config = dict(
    n_kv_head=3,
    vocab_size=18235,
    positions='alibi',
    qk_norm=False,
    bias='all',
    tie_embeddings=True,
    extras=['capped logits'],
    init='normal',
    init_std_down=0.00548,
    schedule='wsd',
    seq_len=384,
    doc_mask=True,
    dataset='wikipedia_en',
)
MLP neurons of a small language model. Each row is named by its layer, matrix (up: input weights) and neuron, and shows model dimensions 96-351. Each number is 500 + 40 x the weight over its row's rms, rounded and kept within 0 to 999. Numbers have three digits each.
Before each neuron's rows, "fires on" lists the tokens most often at its 100 highest values on Wikipedia text that the model never trained on.

fires on: " or", " and", "I", " ", " I", ","
L5.up299:537476487483448515490429481489531452535476521448490476517438491441492562508520481436587488471522398505520499558472528522531453572523480442508560477493515536497482573491459486515532507491535475553430486491559518553499451556594446509486510484476570438470450473456509513499520495595453468516538575515523440475588557528517435499468553462469512427495523520506482483545586433544556438501467480473516426493522441480451492509522484585467475516512508507518524538474510509545515507487564523410447470501417550510474484516503499550520548528530481471521480443484484439464553486477588422473480488555473492542520502473525534545470574451545464535488396500487527473508520484499511559551493537484570527597498498492458439507535527533486368499530488541501502457517514463465473512525568536

fires on: " in", "|", " (", "in", " US", " with"
L5.up576:470495533439450498477562553536441486517487476450513472544540496530444504500449494545531484515482457524529440451495566565520533492467466471509505549582485465556390453489549475540481496437450555461583571569499484461479455550482519494458592564471495519470433526487561505423470481474495486459479510493519528523502562424457455492461494453564498557428536486522461446484519451521526447497487497474494531458451453495431565488504480486480565500494419479469528546485483493470519536509494473508500489477446444504491474523508468534484466537492494513621586527507440484484509553495547532468565516561503468461471495513561546460437540477569550549498469493581534510544455508487462482522467430499505475533508524486506461531516482493513546439500411512486481465511529466478495534507505505

fires on: ".", " (", " There", "There", " addition"
L7.up1359:553466515452509480452536436519502513530573503521459516569487537519503528519530484487490499514476559501480514517468553508536526468520470506478526507515504560528555546490510534463541495526479471425405449447519527462519472517529475527508604527486443514528511556545525551481474443482440527453442492489525436450478532487501527492524548525536526537504544534497539508539506491547444496469502465513503503524508423498531479572559545511530500517584513491500436492505458479448537550576524470436546459517480572513466493408487500497425481520511498519537515433524532466467567501582463477578475471558487441473455462498557503422513470556560489527534543519488450492516523503565428518486515505501482473559549519495474502567538535474407426505462517448574533492532419511494550499490565496

fires on: ",", " There", " there", "There", " It", "."
L4.up465:511511513496509461457567501487436539465536500392521520465521542520483488464485467531458493508525436508565474529500445437510503503559480472500499451513537522529492469409506490511520411520476492438485480528498474540524483488458492500463539529464499428496529566522559647447527505534421463423521548472468442516417426546505508506449478452511576467554424537491451480485501499551493484441506485556528478454466480566485444551479429505428496501513477423468471491524483457532577500445520532456559481471522485490483446512446522529487500572496539509527467539511523417516555449576563544510473507549539448515526504518515545450472429589556560553416501467533557535493513499560510522510492532514469495561554514489544398515548503563487472509452543497509422479492483515510499480522455544

fires on: " ", ",", " by", " |", " ("
L4.up699:540456452543484516516390490503539504469463508493513470492503579544428491472483492507431527501548546552523556556482566500509525457491492559474487524487546480440460527475475534561447486506578492485489485519551484540448530453534497532532472511505531496504481449441533467449472500534503483484523478476533474430486512552457513456463536525467496508430502521504472384508457492474478454470525512386503451507441497508479516531542516488476407580509555593417497478491528471491471518549510559507547472497595482440459480532513550544474518497507503427481448525458435570443463464475488456522526531516475532490460503467545439489521500466551529506478474543537543428500460490506485435528364549436526526465447466516519488517495483563428558512476471493494462495495543624441492515515530560

fires on: " ", "|", " ("
L6.up642:524513531536496571553498582436497494537475490509492518457542532454444561506470471458470520519552456491515490573525498514504534561437469440428537496512462574492475483490487413465539559516504468479533439471538416615550439443508518478456501476394464519490556545473546446498559480525468509497525489530483437475523532557485513524469545561554477481555540465513447463521524465527571551515466560543476514441476461488460523521571536540496471515506442501550476391546461516514514437511521550518503437518388498541426485447558491496524436446488419487473491497483465521487462571488425501546487514520497545505435511543453437475521493525486536526485446467483514510500499501511460466525478480566507550466469521484489468483503477436531578507488492495453508432496449433502441499570448504

fires on: " ", " (", "th", " \"", " |", " it"
L6.up560:499540562505502496465502533448446469484467527493501508510487520493460509519427536467557506492523491526503473539430461497572480500502498509461533527544465501484605488514514485495497529493474630518492556488513461474567569583423471508485477558470534546538541440507514503483505531512548427501522490514503523485516471506484489451504576474537547520511527460502473494474553510506478544543534505500469519510490503502423409437507505528514572448457450512451454510517502505560442499465488507562507498470518430500457424601486527430412574504429461542441443578489500450495472465602404520491517483489484534526416497475511489503476470444467506511460517446506517416567454493528491491541549484505525484506523533453545500500505503532541450553603504555563469503549562481428503453496467562

fires on: " ", " ("
L5.up1328:499482598489500494490573530535550493591502488480455491458475557439452526440498398489546506563470433569511522499541632487528468434445505495463553492557452473508462551473438468558489493538592485513536505478471524585493455524526515482501463557555546525455496493490566502469520499587507515448495547514455537487567517449440509516482564436499471472410544494523418560533518520515530495522492476492536544432463464464461522537532514508477570506460520465456475463508531508484479548565542527468528456468490504456495500555545463566500494529484569520538509484521461533487494473523497478522537525454535523517446510461484488580473447497482501513413478571492541453536503463431499526541442537558509497550515527501554471500487523504510484455547486565526558482560471519486482569549567546

fires on: ",", " |", " ("
L5.up1196:530527520538496519512471458526464456478481491525445476523486504512517461540472501538521498540471469542538496523507471486529483568498509501481496508535536482369507530499467516474517543460504516512567482541579592488550534563480471557464540530528512390529545432489530403441513485468504449510546455441513462584484550572548598568526431523474568473589481460556528501453590504436503470493575490463560493544505508451477502530536473517524471427581505513530545468487471489537468456451492523498502485487583490554485520509513508553418514531498487494457454464524565455555472520475394488473487443528498524486485469468526473567486398579524499484448545524563484506527508451571426491544568493593502530480457477489482473531488461440480446460512510533501519504503512450566514516475503530

fires on: " ", "20", "\n", "|"
L7.up842:517501482505489580548494559493458497485485504469411447551470480473456519500488604528464403504456481510503509465540474489521530470511512481418511518449543569498513454559473476436499554458513518489483559500524520492474542528495503476505522485455539503515478551450547494480577521555514514444519460510503430498484538464515441483539540559548483465463599458415441466523493399463445538521522545598505466449438553525496528432503522481517531459446450574473515424516484528444478478525431502434477449534569517451481433425509435502535488495507470529478518469469498455510467416501455479509455532480512548498489521468442431457480483469525547515512510558500501490434454534437510491482506559519541490581523533477496513464526504447489521500521505481487514504446500439449527478531468535